Part of a small language model's weights.
Training: a variant of Adam for these matrices, 8909 steps.
MLP neurons of a small language model. Each row is named by its layer, matrix (up: input weights; down: output weights) and neuron, and shows model dimensions 144-207. Each number is 200 + 40 x the weight over its row's rms, rounded and kept within 0 to 999.
Before each neuron's rows, "fires on" lists the tokens most often at its 100 highest values on Wikipedia text that the model never trained on.

fires on: "}", "or", "at", "ar", " Tor", " "
L4.up1023,217,182,229,253,193,196,148,270,268,158,192,202,229,152,126,190,183,260,200,192,215,178,215,178,155,183,159,179,309,159,136,213,197,124,271,198,207,191,170,218,188,196,178,143,206,270,228,193,221,203,195,243,218,223,102,184,249,214,219,201,210,154,226,222
L4.down1023,214,208,184,238,203,232,278,263,226,168,205,172,166,198,169,253,207,214,181,176,152,231,175,174,188,165,172,190,146,198,229,120,192,164,268,190,267,201,138,156,117,138,184,259,188,184,185,242,202,224,195,167,282,196,167,234,129,197,178,136,246,184,198,198

fires on: "0", "as", "k", "3", "K", "9"
L4.up240,116,274,104,196,211,207,162,244,204,140,171,177,261,194,208,223,127,232,197,163,215,189,265,214,174,170,163,161,173,160,182,233,221,153,198,127,117,150,203,134,180,211,226,210,185,182,203,168,235,229,212,214,172,220,131,143,236,237,224,230,240,147,198,147
L4.down240,163,224,228,149,226,210,201,209,61,109,194,206,219,161,258,246,194,216,182,150,237,221,229,287,210,218,193,115,165,167,221,230,270,251,210,219,169,178,234,230,262,165,229,213,185,132,256,218,125,210,141,123,205,216,246,205,210,175,182,158,277,147,211,161

fires on: " P", "b", "m"
L4.up158,161,221,251,206,175,183,254,230,151,103,181,178,242,204,209,231,205,160,141,186,197,239,113,197,217,260,127,208,188,172,198,251,117,147,173,263,191,215,185,276,202,175,176,251,172,237,199,191,166,136,217,151,202,149,198,210,144,156,219,273,146,240,227,173
L4.down158,277,240,222,244,235,250,158,184,204,154,229,225,204,141,284,183,167,243,147,148,159,225,131,168,139,157,199,177,207,232,194,228,247,230,166,235,179,203,198,195,209,192,152,289,166,218,216,116,212,174,218,228,268,183,161,282,241,204,89,262,241,194,151,228

fires on: " R", "o", "R", "0", " World", "3"
L4.up191,184,254,204,234,232,208,163,273,210,131,213,168,224,270,251,172,153,187,209,263,240,153,215,208,202,271,182,234,135,245,130,219,192,183,193,174,237,143,172,183,213,200,230,141,243,176,178,212,201,202,185,245,131,276,139,131,161,234,222,244,239,219,201,156
L4.down191,111,259,266,229,230,231,187,204,140,138,166,159,169,156,240,259,189,204,217,172,170,205,248,178,189,211,234,203,218,165,187,128,250,135,185,202,280,210,165,221,208,177,175,170,233,158,292,226,145,234,132,212,193,200,224,208,201,215,175,207,201,187,246,148

fires on: "-", "===", " ===", "c", " conc", " =="
L4.up223,180,208,188,236,230,196,234,164,132,131,160,183,195,233,123,198,158,174,170,159,235,233,121,196,189,194,204,193,187,232,175,253,240,242,220,246,183,189,208,219,182,172,205,229,240,178,262,199,198,241,247,113,151,196,240,191,161,240,136,185,178,183,190,278
L4.down223,179,153,181,187,205,244,192,187,213,212,157,217,200,198,236,169,173,237,193,171,206,295,180,220,194,188,218,124,219,238,222,173,137,230,263,105,260,209,268,233,176,176,125,176,243,172,175,116,209,174,199,169,133,168,109,250,146,233,193,214,227,182,191,183

fires on: "ial", " de", "e", "atural", "al", "il"
L4.up373,172,145,120,270,221,222,165,244,163,172,225,255,223,156,194,166,255,230,240,182,243,215,187,217,182,238,267,154,223,173,155,234,197,188,127,226,279,197,190,148,262,182,140,184,211,185,163,226,180,196,249,272,229,205,230,181,117,164,256,166,229,169,151,149
L4.down373,274,215,168,120,234,214,258,137,150,242,189,148,198,222,224,185,222,190,203,174,188,183,212,189,233,225,274,163,222,203,159,197,262,189,170,153,165,182,219,234,173,206,196,212,197,202,198,177,202,256,214,156,113,234,208,130,152,214,222,193,151,195,168,314

fires on: " c", "ig", "one", "are", "at", "ive"
L4.up907,164,205,96,196,260,205,181,198,173,142,229,206,183,210,230,118,218,189,107,168,254,192,146,201,238,110,215,266,162,168,182,184,161,195,221,195,220,202,255,235,230,204,189,230,198,153,225,198,203,182,134,257,121,170,155,205,242,191,180,144,233,170,183,255
L4.down907,172,189,228,190,229,228,240,124,268,203,160,214,202,173,217,188,186,196,164,216,195,176,212,200,197,180,131,200,167,165,222,269,201,145,243,206,216,233,174,201,132,163,248,166,200,213,186,158,202,256,212,201,164,186,194,217,151,217,160,258,137,263,212,128

fires on: "0", " of"
L4.up717,138,182,174,240,230,203,245,182,222,235,169,181,182,198,235,199,154,173,249,202,251,142,206,197,180,131,184,250,124,201,182,194,202,155,179,291,220,257,202,141,219,122,179,206,241,218,185,184,200,209,152,186,264,283,212,233,128,139,276,210,191,138,201,172
L4.down717,249,242,211,184,210,226,228,160,183,179,268,264,218,178,219,166,211,214,207,202,163,167,162,224,128,214,179,210,204,200,172,193,155,184,221,175,222,124,144,210,224,162,225,231,151,201,113,157,189,236,231,290,193,206,255,221,197,144,312,176,230,205,153,203

fires on: ",", " an", "0", "p", "8", "9"
L4.up788,221,240,194,165,160,249,187,153,132,220,149,231,214,211,216,257,277,240,162,158,236,165,176,264,227,216,170,226,233,170,261,221,170,232,288,249,169,147,196,163,239,179,205,187,175,234,177,289,224,185,199,289,206,189,180,242,201,228,267,215,203,218,197,150
L4.down788,233,182,170,189,215,199,129,128,226,209,209,262,179,178,223,174,198,233,171,186,159,210,242,190,206,200,264,198,220,136,175,152,171,209,207,161,213,240,213,148,308,164,219,265,189,178,170,195,158,228,216,182,320,157,192,234,218,178,182,215,260,248,192,112

fires on: " C", "C", "ic", "B", " Western"
L4.up156,191,218,224,172,307,188,229,239,219,217,204,197,257,259,216,223,227,157,203,152,197,223,210,203,178,209,163,201,152,265,158,221,187,163,178,196,229,200,245,184,188,81,185,220,208,226,261,192,211,164,157,152,198,176,169,212,129,178,186,251,270,210,217,282
L4.down156,167,264,223,266,180,173,199,95,183,196,174,183,251,187,270,241,239,166,220,211,161,186,214,192,205,206,77,163,235,194,198,273,250,247,195,98,133,181,175,187,282,217,150,226,176,241,163,145,231,71,170,204,178,140,205,211,245,195,237,199,163,194,212,163

fires on: "0", "l", "i", "d", "F", "."
L4.up367,221,193,141,194,153,202,177,247,199,176,139,156,191,246,250,189,190,213,217,106,207,229,194,180,201,226,186,273,233,225,153,204,185,224,266,225,292,178,230,256,172,149,187,134,271,169,238,215,226,221,209,196,253,222,227,219,138,195,215,227,169,227,298,294
L4.down367,210,177,240,213,210,214,216,196,195,106,197,212,187,238,124,189,183,207,126,235,180,131,226,238,213,248,224,237,167,191,180,240,179,200,112,206,259,211,154,177,250,153,191,226,187,204,206,278,224,203,219,239,185,211,205,256,234,217,229,170,255,212,176,182

fires on: " Med", " sc", "and", "6", " med", "art"
L4.up100,189,210,154,251,180,186,265,249,254,222,201,149,179,198,192,207,124,255,160,223,204,223,190,246,235,181,185,209,212,116,233,201,192,155,184,204,240,204,236,124,209,168,154,104,244,207,193,119,224,171,199,239,219,232,150,175,231,166,204,155,271,196,206,206
L4.down100,224,180,230,227,221,193,197,99,231,186,156,222,220,263,145,263,247,214,164,219,230,147,207,132,169,204,248,189,219,254,207,219,209,243,196,164,203,212,174,157,201,174,283,167,204,259,180,178,227,189,278,123,200,197,237,176,158,206,217,210,188,244,152,147

fires on: " prom", " pro", " Com", " ro", " com", "ry"
L4.up919,168,186,199,290,202,208,198,175,194,283,213,229,193,212,230,189,130,67,229,279,201,174,220,204,197,155,295,190,230,195,102,230,154,204,178,171,232,176,174,192,224,232,173,231,219,157,175,201,266,169,225,260,65,218,287,204,209,183,159,191,249,154,198,183
L4.down919,163,239,232,170,215,240,306,202,184,216,129,166,210,154,240,278,188,177,225,172,157,188,252,199,144,216,292,220,186,172,182,239,237,261,163,209,237,201,246,190,191,148,177,168,215,137,204,187,275,166,214,231,281,219,235,271,156,177,198,240,213,197,194,185

fires on: "9", "ect", "it", "us", "in", "8"
L4.up289,205,249,178,290,204,200,229,238,208,158,198,212,247,119,195,148,183,160,208,166,254,187,215,241,128,227,194,279,208,235,186,268,226,144,172,251,186,175,204,210,254,205,245,161,194,253,216,214,282,176,227,203,169,245,140,262,233,265,245,191,179,172,166,152
L4.down289,261,219,193,244,154,205,183,194,196,247,179,227,239,121,218,217,200,185,181,225,180,230,173,161,202,191,69,163,152,234,220,161,173,262,183,209,181,188,178,160,222,216,267,236,166,134,255,199,168,237,171,244,183,149,194,164,161,165,124,148,237,254,191,160

fires on: " S"
L4.up796,244,179,246,197,241,181,185,236,139,125,208,178,243,223,137,187,222,236,186,241,210,154,162,190,253,209,244,219,158,129,196,192,101,106,235,206,247,154,135,161,169,223,160,237,237,235,237,215,249,175,234,217,249,199,199,192,179,231,214,133,246,119,133,150
L4.down796,218,232,243,161,195,243,177,235,131,194,213,250,226,242,185,198,226,288,218,139,183,207,189,129,195,190,229,307,181,143,184,186,190,170,236,211,205,228,211,125,147,218,220,275,158,229,185,209,209,179,266,192,266,139,227,181,200,243,184,150,264,123,158,184

fires on: "th", "m", "ch", "st", "k", "nd"
L4.up973,171,242,145,223,252,216,168,215,181,192,234,203,241,182,147,284,202,163,189,155,235,186,200,198,214,124,183,250,203,195,190,255,189,166,196,208,125,236,65,198,160,205,218,224,283,188,215,290,196,210,200,177,226,163,122,175,231,211,163,244,262,133,200,211
L4.down973,185,196,251,158,262,137,148,175,216,146,195,190,234,154,220,238,232,168,120,236,168,174,230,176,215,99,251,164,183,172,176,180,266,179,186,181,150,222,206,193,158,144,232,248,234,169,156,234,212,222,188,232,228,163,170,222,190,272,195,193,172,229,187,265

fires on: "z", "w", "b", "l", "qu"
L4.up11,129,184,189,223,249,150,232,204,156,116,134,230,246,229,208,218,180,243,193,225,208,176,134,179,215,260,135,232,225,207,202,254,209,189,191,237,169,199,197,153,232,191,194,188,163,257,187,187,235,221,226,197,231,207,185,204,177,169,140,284,180,209,186,231
L4.down11,261,203,129,185,173,213,196,263,173,171,176,147,211,227,187,214,170,208,247,280,220,215,138,231,202,168,147,154,185,143,237,185,162,148,189,166,230,173,233,159,146,134,113,233,252,141,230,201,199,194,213,207,241,173,177,207,154,298,255,243,210,201,207,179

fires on: "1", "N", " ", "n", " un", "m"
L4.up673,121,275,195,188,137,238,204,231,150,203,136,187,212,315,241,163,169,189,202,156,222,229,147,193,195,174,254,158,232,139,166,214,139,203,147,203,219,145,183,197,200,244,195,179,227,254,160,189,149,85,175,246,149,245,231,229,144,132,198,224,227,178,252,178
L4.down673,238,158,205,212,238,181,196,136,205,228,267,216,251,260,139,168,214,204,197,190,188,186,183,187,227,211,211,153,131,248,258,178,286,233,178,216,226,202,195,168,180,200,246,248,114,215,202,142,278,253,124,145,270,260,162,209,213,217,189,164,195,191,198,288

fires on: " S", ".", " but", " if"
L4.up650,162,192,155,182,210,231,245,202,132,109,151,194,224,262,170,193,153,178,213,267,227,204,185,226,229,170,191,239,209,218,125,240,125,192,215,280,145,232,201,163,175,148,156,197,245,214,218,182,163,171,175,227,187,161,224,256,199,261,203,214,163,187,147,146
L4.down650,231,223,259,142,244,178,194,220,177,246,209,228,206,215,206,152,148,253,180,191,119,136,163,184,229,209,210,266,220,231,169,172,250,159,291,258,222,185,274,185,171,193,198,211,206,263,237,173,163,231,259,142,176,189,174,129,164,206,210,104,233,189,202,149

fires on: "a", " years", "om", " of", " kn", " j"
L4.up260,173,219,162,181,216,211,200,273,184,199,181,176,190,286,238,153,238,143,192,222,202,247,220,150,176,168,196,228,132,191,208,169,184,184,210,180,207,250,189,271,223,52,175,179,180,214,277,232,184,176,180,171,208,281,253,260,133,114,232,182,206,143,234,152
L4.down260,185,200,210,160,214,195,139,228,259,158,187,235,240,251,244,222,223,199,222,238,167,150,185,224,211,201,229,221,233,153,165,178,139,164,164,159,166,195,184,194,124,166,232,187,169,221,273,281,151,231,159,190,288,181,249,156,212,98,264,226,220,263,283,202

fires on: ",", " M", ":", " St"
L4.up508,179,198,201,266,172,182,214,177,148,180,169,184,223,223,197,229,200,253,198,218,208,225,226,182,214,225,141,165,175,139,252,222,223,165,183,218,267,161,209,177,231,181,177,220,216,217,211,279,141,135,181,258,195,110,242,147,217,137,206,226,220,222,264,267
L4.down508,167,239,196,194,162,171,188,199,215,215,197,263,184,263,191,160,203,225,177,196,210,187,92,221,184,274,249,201,266,233,159,195,173,184,204,220,253,174,110,165,268,224,193,233,222,219,218,243,263,213,247,202,235,203,185,205,166,182,200,206,253,211,150,240

fires on: "il", "-", "o", "re", "al", "oth"
L4.up735,154,157,224,240,191,210,180,280,226,186,124,215,170,180,341,199,166,169,172,218,206,173,227,242,186,184,218,198,185,205,131,237,197,182,173,236,267,204,201,152,260,230,203,219,198,180,180,260,174,174,186,233,211,218,202,225,160,222,220,122,198,204,161,165
L4.down735,198,245,126,242,297,182,175,140,179,214,217,112,154,152,164,226,199,273,280,242,190,190,199,170,217,138,216,197,179,260,244,165,183,231,244,215,158,173,169,240,179,153,178,154,166,254,257,229,185,230,215,232,228,210,197,148,241,187,233,319,194,216,215,166

fires on: "\n", "ang", "g", "N", "M"
L4.up899,196,209,241,160,208,201,209,257,188,223,120,179,199,200,193,190,195,221,200,129,173,225,231,182,196,197,219,153,235,224,234,218,177,215,212,264,251,215,163,136,169,197,183,216,243,197,227,245,208,215,166,163,167,205,154,165,134,163,185,211,197,181,234,183
L4.down899,250,208,315,187,224,231,155,189,276,237,163,158,126,242,176,136,265,204,217,227,140,187,199,167,188,248,280,236,208,199,189,157,261,245,119,126,165,221,216,200,233,258,234,199,144,216,221,232,181,225,187,180,229,231,238,175,218,207,174,226,179,230,152,167

fires on: "ar", "or", "id", " (", "er", "ell"
L4.up350,112,277,164,195,210,206,292,226,157,197,204,217,254,201,211,250,105,238,215,235,206,172,217,219,131,165,156,173,143,197,197,258,184,184,204,235,237,203,184,243,183,193,152,138,196,215,247,168,201,234,183,210,210,248,174,275,158,218,161,172,239,194,209,167
L4.down350,242,165,228,227,183,223,185,241,245,203,200,199,251,202,163,195,193,263,140,191,156,164,135,208,189,209,219,198,215,160,176,204,251,223,226,253,152,202,212,246,237,118,188,118,199,204,246,181,209,177,184,163,278,246,206,149,189,254,184,147,244,249,166,220

fires on: "at", "B", "er", "ar", "art"
L4.up574,224,297,162,203,220,167,224,254,156,214,200,154,279,183,227,178,186,166,148,233,196,207,156,234,175,146,234,190,195,243,209,211,231,178,279,192,191,134,269,197,297,190,220,136,154,292,201,194,220,189,206,182,222,197,178,191,189,225,147,184,247,210,158,239
L4.down574,225,145,189,200,189,210,225,276,250,205,187,171,254,142,173,147,277,192,180,150,163,206,135,262,100,163,197,188,184,285,238,243,194,266,193,247,110,132,213,203,216,225,242,81,235,168,217,200,184,214,236,275,213,210,190,190,200,215,222,199,234,227,182,165

fires on: "ad", "-", " de", "id", "ak"
L4.up945,98,240,194,228,217,213,313,199,188,126,185,190,232,161,188,157,155,210,152,217,186,227,176,196,170,181,257,143,291,210,141,199,153,188,233,167,191,218,139,176,181,224,175,108,163,222,203,136,223,198,249,245,205,217,275,197,159,191,289,171,155,223,189,167
L4.down945,200,255,219,184,178,225,238,246,217,262,251,212,244,197,206,215,208,227,192,184,250,188,200,219,136,153,160,278,215,222,156,154,242,268,211,172,206,240,233,172,214,197,192,209,248,184,216,211,239,199,194,241,276,219,171,208,155,267,232,239,215,234,191,193

fires on: "0", "m", "9", "–", "F", " /"
L4.up578,120,259,175,252,170,242,247,287,137,204,120,206,179,176,186,183,121,161,160,222,170,233,135,180,182,199,195,178,208,195,239,239,169,174,183,235,142,163,212,223,248,189,197,130,170,227,160,145,172,159,197,212,216,107,276,100,137,237,192,245,130,269,233,149
L4.down578,178,196,218,194,155,216,136,200,203,179,241,168,238,245,161,178,207,251,170,295,178,192,280,191,182,120,155,181,186,172,266,251,316,218,165,208,257,226,201,223,185,273,174,177,204,151,177,276,205,251,243,155,226,230,181,145,144,246,202,159,229,147,92,208

fires on: " the", " and", "ar", " dr", " its", " c"
L4.up800,98,204,209,179,202,186,284,207,194,152,144,273,195,173,181,219,196,155,165,239,233,127,264,209,187,106,220,209,191,219,224,248,159,226,221,190,196,188,194,201,185,190,151,213,230,254,220,237,119,224,207,307,226,193,206,182,173,193,229,162,232,209,192,281
L4.down800,293,241,260,158,210,212,148,191,242,178,271,278,149,243,135,247,159,117,253,221,234,145,210,216,266,233,218,179,195,188,189,168,257,188,233,211,198,190,178,198,181,184,203,244,175,258,144,243,252,201,254,180,193,220,228,250,162,224,147,128,222,278,253,210

fires on: "ect", "ission", "per", "b", "medi", "ject"
L4.up412,243,221,162,169,195,200,240,263,191,243,179,240,193,239,236,260,217,164,319,189,209,186,227,207,157,176,141,215,160,281,177,319,167,146,228,191,203,170,178,272,222,130,224,199,264,171,198,193,244,221,181,250,105,219,236,171,222,265,274,250,217,228,166,297
L4.down412,194,169,211,179,128,172,205,198,212,220,163,237,202,191,275,180,206,153,226,240,245,222,266,184,223,150,177,167,182,252,276,218,180,300,216,244,230,197,210,181,172,232,209,200,173,127,173,191,222,225,250,279,166,209,216,219,223,183,221,259,174,223,201,135

fires on: "-", ")", " name", ":", "he", " ("
L4.up264,182,214,211,261,156,206,198,212,240,209,185,204,170,181,187,265,239,96,249,238,193,166,248,205,179,143,242,123,182,206,201,186,89,225,207,207,148,159,244,169,169,214,216,190,279,193,200,218,186,230,183,218,213,212,198,215,218,245,235,162,185,199,221,152
L4.down264,324,185,128,219,273,200,149,151,175,183,248,90,202,126,201,214,198,241,188,212,173,194,219,254,212,197,161,226,191,165,201,148,195,184,245,159,159,191,189,162,264,302,229,154,292,212,213,202,208,189,211,240,196,221,176,113,225,223,149,187,204,199,167,177

fires on: " |", "0", "3", " se", " Se"
L4.up693,239,178,218,178,185,144,188,219,270,148,200,172,261,172,196,162,133,235,174,231,257,234,199,214,216,191,207,163,169,198,204,290,180,121,199,183,186,220,221,97,172,157,185,191,256,193,205,222,170,208,235,248,193,300,158,132,190,209,242,186,260,117,142,214
L4.down693,209,123,210,196,144,206,226,176,241,153,200,195,205,164,277,281,141,174,245,143,211,204,164,176,270,151,141,234,184,227,218,127,228,172,189,238,196,217,179,171,192,90,215,232,285,198,252,231,164,171,295,249,176,159,87,284,207,225,229,137,202,208,220,258

fires on: "ist", " with", "ary", " of", "ed", " life"
L4.up421,266,189,227,264,154,210,258,239,237,154,225,186,217,154,203,145,183,203,229,210,231,230,203,197,225,227,288,171,291,182,224,189,179,157,233,315,208,183,181,146,214,163,194,229,110,245,248,191,200,161,185,190,204,255,247,193,188,150,223,111,226,175,173,184
L4.down421,159,203,133,171,208,201,224,199,194,218,210,179,206,222,236,149,237,217,258,169,147,138,190,176,134,105,112,185,171,211,257,205,230,183,206,188,221,170,283,202,169,190,176,134,215,279,228,156,215,93,217,195,150,191,180,182,164,149,233,203,169,175,188,261

fires on: ",", " film", " club", " album", " to"
L4.up943,212,181,190,217,278,213,222,245,110,170,96,269,165,171,205,201,138,147,250,218,179,232,172,205,257,251,224,184,212,258,226,240,211,140,263,259,265,210,210,161,169,154,158,177,183,180,230,195,120,167,227,235,168,236,247,214,177,195,219,163,184,139,235,132
L4.down943,180,221,199,152,162,217,148,162,190,135,217,201,173,157,254,140,194,174,289,179,240,224,225,167,169,253,226,229,220,224,243,198,259,166,181,222,207,236,221,193,120,191,185,221,276,218,187,142,204,182,143,184,194,130,255,150,163,132,183,200,241,198,192,212

fires on: "-", "E", " (", " Le", "===", " -"
L4.up669,214,155,200,282,269,232,146,229,238,187,172,254,198,231,208,213,102,218,241,238,160,169,233,183,243,163,296,166,211,166,206,200,155,124,171,281,226,152,245,198,180,216,161,173,175,218,261,245,175,218,163,237,194,257,181,211,188,216,179,159,209,143,196,198
L4.down669,193,185,239,171,203,208,194,194,149,177,171,203,120,189,231,235,208,174,216,144,234,143,186,229,187,186,197,183,202,194,167,198,158,185,311,164,187,214,165,184,168,252,198,220,203,138,228,217,154,266,136,302,215,212,188,184,252,216,172,189,116,244,110,210

fires on: "ang", "ag", " pro", "x", " I", "g"
L4.up250,233,234,211,209,164,193,150,186,141,135,132,174,156,120,181,217,133,181,232,208,213,253,234,188,160,207,272,183,221,201,220,241,135,191,236,199,244,207,142,233,258,225,166,175,201,220,128,204,139,224,215,136,173,160,174,165,123,203,230,234,206,170,230,181
L4.down250,176,181,188,211,156,196,143,192,216,225,160,245,168,206,203,194,224,195,160,245,72,163,174,176,204,163,142,235,168,168,171,204,225,122,318,170,266,201,203,219,209,226,184,149,213,162,151,289,213,281,248,250,277,225,211,238,188,115,218,229,161,200,226,229

fires on: " and", " or", ";", ",", " to"
L4.up780,233,262,241,295,254,171,230,255,203,200,142,223,229,167,202,212,168,165,207,216,280,232,187,192,217,119,220,192,217,181,171,260,206,192,221,246,176,149,205,164,275,199,140,164,292,197,235,250,174,233,177,191,242,205,183,180,223,140,202,185,184,232,232,222
L4.down780,228,130,172,193,158,187,160,207,234,202,204,212,233,226,142,225,223,58,180,234,226,192,244,168,188,181,191,156,184,208,245,179,142,201,217,229,151,212,316,277,176,247,162,162,200,253,190,147,162,197,253,318,180,218,222,178,267,214,195,293,244,245,224,133

fires on: "ar", "il", " near", "us", "ug", "im"
L4.up638,251,261,223,253,156,199,157,207,168,164,177,255,325,150,178,254,205,178,243,292,180,161,268,229,209,223,232,109,228,215,165,249,240,170,299,217,204,205,257,167,205,184,173,161,227,229,149,199,156,181,207,207,156,240,185,187,145,202,184,230,247,143,187,179
L4.down638,251,196,216,191,256,236,227,210,196,170,128,161,184,242,191,234,180,238,192,172,244,235,159,195,231,222,191,126,170,215,216,269,178,214,179,151,118,316,194,230,220,152,140,249,174,228,202,140,213,154,217,204,217,131,207,246,249,203,175,163,179,210,192,166

fires on: ",", "),", ")"
L4.up936,122,175,249,231,236,211,220,272,181,123,170,187,194,235,290,220,175,189,189,247,216,230,142,261,177,137,155,233,219,249,183,232,157,155,181,266,212,180,179,215,216,206,204,150,288,233,236,204,127,220,206,243,215,261,238,257,170,158,252,145,168,183,261,202
L4.down936,171,159,190,185,211,278,225,176,184,188,172,189,116,176,217,211,196,202,144,315,190,180,240,188,146,169,233,162,208,255,192,141,247,250,231,172,174,245,296,202,186,272,179,167,184,197,164,148,159,193,198,206,246,223,219,158,202,104,191,151,129,257,231,199

fires on: "ch", "-", "w", "z", "ov", "c"
L4.up659,174,249,206,227,234,197,239,152,246,175,167,194,191,203,138,205,208,196,182,155,250,274,227,209,141,245,180,205,127,155,184,238,201,217,168,213,212,194,227,202,207,202,178,255,254,123,128,225,122,159,250,208,151,136,215,183,198,166,200,177,260,183,245,235
L4.down659,122,198,240,194,223,200,102,240,233,191,215,201,193,262,157,238,130,196,168,240,165,209,171,181,199,220,204,181,221,165,173,196,117,223,253,209,168,178,223,182,230,171,180,154,161,167,85,197,168,213,219,207,266,130,242,226,182,160,222,181,193,184,178,213

fires on: "ur", " t", "ind", "ill", "und", " st"
L4.up491,164,247,138,245,281,202,282,243,219,243,162,200,260,202,253,237,208,189,221,160,233,165,159,163,205,190,198,256,233,168,166,237,223,92,251,188,261,213,209,197,144,193,203,189,239,157,271,197,208,227,175,209,140,180,195,270,194,153,202,125,168,185,181,163
L4.down491,308,253,154,206,190,176,187,240,179,201,228,276,169,191,168,202,237,233,112,189,169,207,206,296,238,209,199,178,201,170,153,207,223,243,257,205,218,210,183,201,162,131,274,228,154,245,207,243,221,240,250,198,136,187,208,230,201,272,222,173,201,193,258,239

fires on: " few", " many", " of", " several", "any", " five"
L4.up596,158,181,100,200,245,212,276,212,187,126,232,168,217,164,177,170,239,148,202,166,269,127,194,223,167,195,165,203,145,190,105,231,185,161,160,192,208,182,216,174,254,194,223,132,250,253,200,183,195,273,157,216,223,246,287,223,197,233,225,185,220,143,192,246
L4.down596,220,255,186,135,221,181,182,191,176,191,204,221,249,234,157,170,179,228,161,199,196,138,214,239,176,238,119,260,207,165,251,227,217,242,200,182,239,239,171,145,243,201,221,251,211,200,200,136,194,234,185,212,144,305,235,179,215,242,243,120,199,209,183,236

fires on: ",", " cl", " such", ":"
L4.up880,198,181,258,200,233,207,199,199,188,229,218,197,303,204,145,228,274,229,246,161,242,173,137,195,290,233,124,146,186,210,217,255,200,144,227,148,232,162,208,228,198,155,162,172,236,203,195,157,175,210,181,173,284,179,192,133,171,151,253,236,212,174,262,286
L4.down880,175,212,179,255,155,195,245,225,158,235,155,296,119,190,193,198,210,208,180,194,168,290,159,214,287,219,224,226,188,188,209,186,200,167,201,191,256,222,242,157,187,194,191,243,249,153,137,222,220,186,162,249,275,191,180,239,215,209,173,225,164,221,219,187

fires on: "m", "ar", "t", "p", "at"
L4.up332,183,195,212,164,188,238,222,282,201,190,136,186,110,257,164,116,200,252,149,174,227,103,246,181,180,231,201,146,180,218,169,171,226,129,231,213,219,127,169,209,153,181,205,150,253,233,225,178,203,206,168,275,221,182,200,142,210,218,199,231,196,176,233,251
L4.down332,188,160,256,235,222,178,238,205,299,180,159,182,262,191,218,135,170,119,202,254,149,196,270,244,140,238,245,119,254,115,152,162,183,173,210,218,252,201,193,172,165,179,236,243,237,232,251,154,162,202,192,153,178,170,235,198,165,240,188,196,188,237,181,183

fires on: "\n", " =", "on"
L4.up163,190,231,244,184,178,213,135,233,198,235,167,180,248,197,202,171,218,182,199,154,267,226,145,159,185,156,216,261,249,212,172,185,121,218,217,169,239,207,252,144,230,176,189,175,232,179,223,179,209,193,213,248,120,267,215,216,150,150,214,176,232,230,248,226
L4.down163,182,199,278,168,273,214,187,251,247,162,216,185,181,178,94,134,226,157,145,203,216,251,212,165,125,230,256,222,168,208,204,253,81,289,239,223,216,266,257,197,170,203,191,190,145,183,170,210,191,206,211,178,213,163,196,198,275,135,164,193,259,161,184,203

fires on: " c", " No", "–", "ar", "c", "r"
L4.up884,113,188,168,168,238,183,149,195,134,148,174,141,297,221,173,176,237,231,207,199,274,179,207,232,214,169,238,182,156,196,146,175,210,183,260,193,201,131,195,224,212,218,180,187,274,166,255,219,113,197,125,238,227,230,273,174,147,158,217,222,200,158,206,239
L4.down884,241,224,188,105,298,168,292,209,240,190,202,162,184,221,183,145,241,167,211,175,218,222,231,145,185,213,180,223,216,164,194,182,210,195,200,251,149,227,173,151,214,167,224,210,177,173,171,114,192,209,215,204,176,194,205,286,172,279,260,160,203,221,195,184